MLP neurons of a small language model. Each row is named by its layer, matrix (gate and up: input weights) and neuron, and shows model dimensions 0-255. Each number is 500 + 40 x the weight over its row's rms, rounded and kept within 0 to 999. Numbers have three digits each. A neuron's up and down rows have the sign that makes its largest values positive.
After each neuron's rows, "fires on" lists the tokens most often at its 100 highest values on Wikipedia text that the model never trained on.

L5.gate332:467515548491470517512460487504501444536446457539558504488511451548476508490506429474436502436485524503458478485567494523469447448488445525521511515500473445486502486417567544593499498582543513565514543548490527485447512478480528522393482512495553486480570522565468532517567411490529499534448464480508499555472544501501497505481492451436422509506491512499434529530515531513546473430533505509549432550486467525452445409491481380485484376503546523556477529534478496488536538480503534569456459499545517486555562496421523476471535479499450529504577509505529447521471464448534513579486533500493471539515518507529518481462474519520547585524474464465532520403463444471534455509480555553541497460489544535501546455537404481552544509568536432508518444508484546471503498564479484
L5.up332:563474429499497474496548516492527493487454525502496460511521551541405513548445437533504487540500486565525510435515474480527494508507518516526492502486514561504475581489477504540458489493506553498527527471458529469505475453507471461507469514467448480557464516499494552502514445484522515574520496468524478484541550521522603468509467523491416400509444572458536415506572458517435614483438503512469511565454511572494487497468487525376509508527481477475493550503503522559549478495476486448572511493566563506497513484510524555543498488540583502444465472496545489399575501417534499533496538526580497489538553431596463376493529432424444501496547540522492479497533504441472555505560493554532445506465466496487494411556505467530507479486485482500462540479484480484478488463468539
fires on: ".", "est", "ip", "at", "ward", "s"

L2.gate263:485525487523446467507506477477528518458495493399577542513517522539486506510488494551465486518461541519455517556442387496518493454492435585481525472437498517515552468607573442508614518497510501487550493507523559502538456565393550557477511519495630451517479441477501556475496576473514516490436509513481516432538494470493475501454561453447513573517554465499556466528472521570553499473472496451490476479481481528539541473503443454543498456497417531501523445477458512533526469528519490562473529461471531455448563526476520521531462501444444593487492474537486544468442489516544501503480516476496502502487419493488494539457529517546471536486540511504434541488442491483526459532465564499479458516578458579484550549547517507530538471516481515460473550536431574555540439532482503
L2.up263:550455537539490532414485484533465579497483552491407522460464596436550400520533388460464404540503536485536433505503470474547519465505461430513454521559546518513480494549511511495443500498454485574467471461497519576511509491520426531568480532490541494466477500540505405457527523496517394524542540410486508484527490490486535503501482490483475553524484455442485529482442487466516558453508488528562445473527523512530574473513505475513563411488506474467487448524465505479570471544419526446492499490537553444471488538464505453484498506475494590504449452466529593533496538554429493517486481486538495433439467477540469499494527482550496491464438453501441543522481497519488522421517417499434563503525516511565530485504492485502467466511493494520537545559489541481467509521528429
fires on: "as", "et", "ed", "ag", "ey"

L5.gate491:492501622493429461489513444553466565507524483564494465552450512533549536507510493490519460447514526474557547460520484535538471476499450521547519505488531476553479445517578480501502533522545465496438492570471507462483495540538544497587515520584572504497487458475535515486461567456469550538513560464528490471463501424549488519398566471427508497523480538524537552530559499428503539557493539510540462500463524465532480467527555411493466469507524577460498453514439534520557451516469512478458441501368483471513484487448444451506490451484514457532530544535499467535481486560491478471420507543413470482422594424450532458494488541476509460483482568458510480536423466464529538472503492473478452484550498478527561503556501497505460479517496527540502515460534546432501499548539574
L5.up491:537495539557468486454504524538466542554578398568554526533433459482533445540473541506492525547459577507526490494513540545559402449517550477512480460541519447515453464439482498472396489503507545515456496502482503469487476557516504490566513474536532534470460473463538460439505534517476464523468464476522488489546539472442498500470583552518495434499451449453489543458569442542523604527601458514475513475523553508554495491470519449503473512531492518481503496577509591541526532533526511485429450491527483531505481482524519504496476486524548489468503558482531535538530477494508504538498483517476431544362547493464432457508584559455577456532520559535544501494450488542448464450433529531410532527533515536514541492470477474545541498496538557504511437489523499516576433529529507
fires on: "k", "ut", "p", "z", " was", "ul"

L10.gate56:413472475570489413469547565478519550526506519454478486505499506504492506561464485533502547486507502461569478497498425554535512452506486543512475519489538538546522535499471500492441530502502504580514483445551487499478526524416514426494533500576468529544510476457475558491585499511363470441497501501489549465526468555525467437459531527463507504522501502486485416484494478446497538541491516517484633597503552509544466486511415491506553484520478483502515488472442462585513523513458571427473437511564570507516571480512545449421423531475506488501594490513469497478521538548542515494540450502513533460532577499520541551531505463446455522430501506487496457511531544550454481537527466407526496493442480415519540474403453498538508508496510504437565503483450544522489501512502515
L10.up56:469516475440528479445507444523539562531483529519495486517515560532489426427532438451469522485485537513516549513531538509464537551598376539485455488567529537572515529499536531522480486436470563504438513490502468520426532484491556491502459593559495461554473544494437547495534552438501514476472548495511551550536415489521570519454497494511461487484472548447531488606453527495491498540470521493535526478486487464527522459468447457506491505525486478522487499519543558508473460476504569483480471566458429517530488522507546488493399526499526583488550500429441487543524525537553489489578496486526537528505502448430574481513509437479497498494557472555485464432486494529479526498460398492526563608526544426481523555513490551561501587547530492475449487497482519546499494448534541
fires on: " |", ",", "-", "US"

L5.gate118:487468489503590521499484450518502558455549474514461441519576431391502531502502459476534512540489438439532501488525469465574491560491587526476553556480495489503534373522466469468515495512507560511437498482473493531551523506483487514562534490524509501583509441434498537546485497498551550490496510531522526458532496479521510525495505472466456500543511470469511469498511537450526400486422580539464592510468493436470504501518457489524550452539521446429416568554471487490462548482555605476443530537527556538524553494511477576453492479530481524485482524522433585488533532507507461566468444505555467507465455517555482547496447497476473569472474450435532506574508541550504493527599500493529438523520430494490558531482503495486454433485535460490486437475504563496524538473528532
L5.up118:556529510545507496456562521520588514481459439526546522475447607482475475527610541564493470518463532495506481422576464457500520501508525429449466415452503527479550524474576509548478483400511533472490536555431490497542447457438602496522497509536533509496549562513525456492477501518553441520502464523517464550441520520544548482510472544523512494404424497535528477511490500494575534466473493387536509514515464507509515438550509521503490523483523507557507540483572524577524547498481458515517506446481467391471491534529506501482413578551492497449583491501492469515507444502538484457477441557509474495488501490456483447519495466459475510491502504526565530504516509424575444472513472456533500555475488537521506587464496491515448514513540541470534473512517466512597476480488584
fires on: ".", "-", "US", "ear", "en", "y"

L2.gate481:510568523518556504542539482446513494557533550508512408579490544487485485478521575471561419516493519510485437549533468520540478442568490522499503492534447431522461584490539507565522482499540568471538452492439510435522474474447502552519459502525488521502454452459513542465519498420533565472400553498527476491469466465535492534493514512550534523501540485497491474458511486505526522585474451466480578583567491434469476468552523487531494512557532528471519516551504417394495527462518526490561479640422489447455496459473474457528500527476483496534463426494437477500485460480497506477470492539492555474524528585531515486463528504454474456523523489475504472430453496527560453487470576488466530480392504477473498515539547506547506499508374497438476483494448512474454495490526482
L2.up481:523467489505530549515492446462528459567506467472463475562522452555504540475562578519484475474542428607546496472524573485541440515482496545528484500484508486510481523497547527495491483460478564445447492516489464546524488526507468446516474465417517490458493521478503490452524540444510477496473454479544436546436505507561505567525446546520498536551459483541482512575450451512502561444487445506526458478498544491501478541520561462511520586466498487543524626551520440441518459510513558587502436530500458559561476486482450493495495554482522521632483496523545545533523439505473511520490524512502498463438408554513492435442478460475542491499482522563549521511449454506557483476457480483493434491522512484515479455561549470497449501527473385548423528511520478539575576509525432
fires on: "ts", "om", "ge", ":", "en", "ely"

L10.gate391:464446524522507584498519508511526499509483465520456445473487520515547543514409463517555492522536479468545505467446563485456511495512470497424525529506487502521517545466486511524459481490479492527487498516503504586470522506462546422438532550512580456489553482516463550531473504493465565504479612570425474540623494559517507495533475471419458471577525544471543530469366513491515500467542530491498511494536505424532462518520433510551474536440525507451526488503474523509538501475488441458476506540547463463470517510559543474534532482446502465518452455601504527557456551507532586542509531463452536561572505527477527439517472499476508515482495543485552572575530513571536442469546472506479460476467508449510452568438517472521480525517545583565492474573502441499509450520486586
L10.up391:492455478496485559491444457512478498505519466539502471523503475503470484468440485541527466458455474507515468435511539507462501530515502555524548457525459515530506493487430446532431427486564534484495566534497542440478483514551623471481454491487508434538516509528537475512412536504514442466478508448475549449550477493418507468510463470428450454486506523487483534422447477493528539486440471424432518516535466457463477463487380432470532589492527510381439490502521517466518550420494533469535478530534486469530534491569571521484456455459461476462407428510519446492406486439528527453526496459497566530479549549465534423553514503461517477507518535518473513521516526543510557500461487384536518471505491448495507541481524499564505532523470514512565436549527490511447449531491539
fires on: " In", "In", " until", " con", " and", " int"

L9.gate195:519465492563485477513548473586557491479496500482515428544551523496507469478526480512574446466560458494537463480465450481527521521467542500557518538551512535478478513454487583487412441529397539522528536462438558524538459484439536551532525514471513505463474451472526579520501532457510564502483493499543471513461416538609511627516461459515493574501560445504559508489466472533495482482485545435479517528507463532497498510470467477485483513537491520507490517486463441558569494432444436503512482431543476501514503462525505417574570490520532522461464545552475535508508586486523535490398436569456581601517493520455437459511494474483525471447500549500489518470547425480515459505553504537490489552544446517461506477527593435495509466534533533529519517498527536511533545513500470
L9.up195:465500552479575484519556523517495518519499493508481465559500469549534477572579533483533466482508528515527507513431492455512541419545567493534451518493481508520547477433547546502439495503476517432477508534395525488532502446553432497456457551486538591512509496555516481529464507473497445411456551497605494497399554463494485517512551490489463504439567514475539509490574470516484472539523535559494532481510495417505538511480459513489561508467477533547435497581481461532556427500525549476563517441551538509438498474441466522515522498498521502490471483463436502532617572445494526464567523531461456558543463518488463436411461496503520472488525520495471526438462505530491514513512418556462507522534408559471524528486493570506476512472462444499492498502552479427527559538432497
fires on: "==", "ud", "ott"

L8.gate200:502446496495495476432499512485544509511486520502524496496443444502509442522539458507517503486534543436488545527549540461485455524500518532522522509591486434502581475492567469467429541519532503529508456497551411500497491475572521435499516486493555540572537492448546460514554525509476499580534480574442522529511551477486405504492527474477493466547511543523512499511554562470515528463527450488547536426505503497493481539483554492523460464496517440547483458546461518510538571499527549493490485473533407562456517440498516442499483499514530551495562476537483472565520529633495534559516520505465520458489499495559536540506606553538494554475483515494465533506547512466363391524494475527456431408510512509457522541469506478503409469537559446429497480460549511537459550486547454
L8.up200:468524519543498548539556554496519518415438462559522502496500494455484467469565526413457473506491531556520518471481495556452447556453519478540430472525488504390474472503549466484448410495524473531494495456541494499414557429495470455536522486445384494485512484475502486492432533529556520499553498460462455482454545490521435499562489453495501529504565459492501467457495499515434486532567473526525450551549495480544406489500485519454569508553531496442467461494507533485499501529542484510522553448572477486496516495568493506548418473539564484493498526515425507516474561503470396535560454520509453489525463503521450430483479475500523545451533573495500512509524463526457508502662500568419511514513429521508467455446486556496534510553554521506519497487552494499477549544535522
fires on: " =", "b", " b", " B", "===", "iz"

L10.gate311:460470491473536557498562505514481497466498528462476388465504520457521473545523535521514415477529517500470559523439479453488507488511477491493499562464463525485495491486538527437552501547447505512516528515570520475507475462514487556438485569564525397485568513532490485488478499480438513482483619594507498506503494542495454442547519482573525490485536529501459516487491504490511493495443496469463547478438466518463461502490482526521499466527415444425544479498443472532512493466526468441452499545532569533479488527537544451501492508466564520569471464553419519505552571488527490501540470450473451401506492548459463469517418454455518557465517524502462497588409459504497501428567359558516543546500448487519481570465531586528467424473477496519479525458547504474459480503472446
L10.up311:516574461484448473525510472508516516495480458496518494478554449495456516502544499475501615419529475588560538516520569475488502472544593467554470536554463484489505427482491460449472507537505507583548495437532438448472532543524504461463503488430493538505456455546547529508497534448521509533413500454529538587520471511502506520423476492485514469513483457506500494538496535455505499503541545477578470464494510495514486476558446515513500464494477467557519487538474433512481549508566504524521475449472438590514558474493498505484485462569479467504507560421501527536467596491441538521453445435486517482491534555485556525469534515535489511532481488556534452454578548522464394587548483547521504431519479579531532428459581472440431531522539477467488513509500479463504490504402566
fires on: " B", " J", "J", "B"

L2.gate245:479502458465499412555503479450549479467545593511505496515505554541482575502549460479537467468532482491503464493469460533512441549409493523459480558451635561468560371533499447548457498521536488487552476524515474476542534448474523554484490496494543457460568496498512499503495582502429557481448525498548495461400453452480481506508424484529452472510505459463453538485466491533528499549490482453542432498535504547533457545439486524542529498443492507514493474476374529582510500494523538503467526469531508432473485450543544453505454432528537488505499492524498512475563546470537521525521473486491526515514519462474524467512497560480547497461508526503458503503463550461546479445535476551474459524584543566500535506431502573523515537543499551513618530446520502526453530478425448
L2.up245:460521520450454491540576560509491467552524478492478515462545489501458519498508497441513475481480509482540481492478486548467463463522448531476484514479500560506556472500526511447429474454463539548435478460454490494561545481535428526472484555499473519525464576517463460520464473480490445531533495471530447424471548455428514462585467530533468488514428482562487526448518473529455550494516450532402482506469486478511538481487474547442457559497538433531461487507494481492502475472512503395510432475565543475521473490460483518525519475571496482485476505509518527410461439501571465546572454498458528425500537495464551493494446501494594495387560439527565516506459548568481509541447490470506554412458524516537496506519507525470534512508352578571484530453556461509520521575531489
fires on: " ==", " ===", "==", "eb", "est", "==="

L10.gate362:474461592541483499465532429490500469525451501537548463532458422438446486541471470489525541509566491474450536525504496494544532535511549555493414556584540593488484501496523449496562549505561483524500467505541496398500498502533498485436520486481531462590524539399509545525503521488498506520551518466503458568405510536551539511513522465448520509589458499487443480529467556509531536444537519487512473474481407518491502519509574499455505524460516553502607481496480459554556464487524408470467506522410539519585476479550548518493459466437539485513480454528515496560561544492493487563526545542430541477502468474494545494504496537404501468483497597469466483511501452480500511446493485541467464465547441445401526505510469516478525522523520433471508528438550467477498488502474499
L10.up362:496528491487449498486567519525596502500495510502478498496479444437501463459500492509531502511473573500448445505479550517488460523505502532450504520527539548475422546434512507500497498452548534588491452471462504493464527451498541502511443541504495504477475585517498571550477457466561466518478505476476418522469448471557515514467548434537432424514443516517529461503512491561481516555518506538441509463522470465478473509543493487533505474535560540494527457625476490525550466530559498443491470500486426421537535497527483445511521441522426468487494486495463549559522569521586506473546528510549456526420569456536539423518484508501543598510490463482502546526449502536504528463446471481436522435369442534385468555454513520501499465560528504543479542468530464466541513469529431
fires on: " b", "C", " B", "c", "B", "T"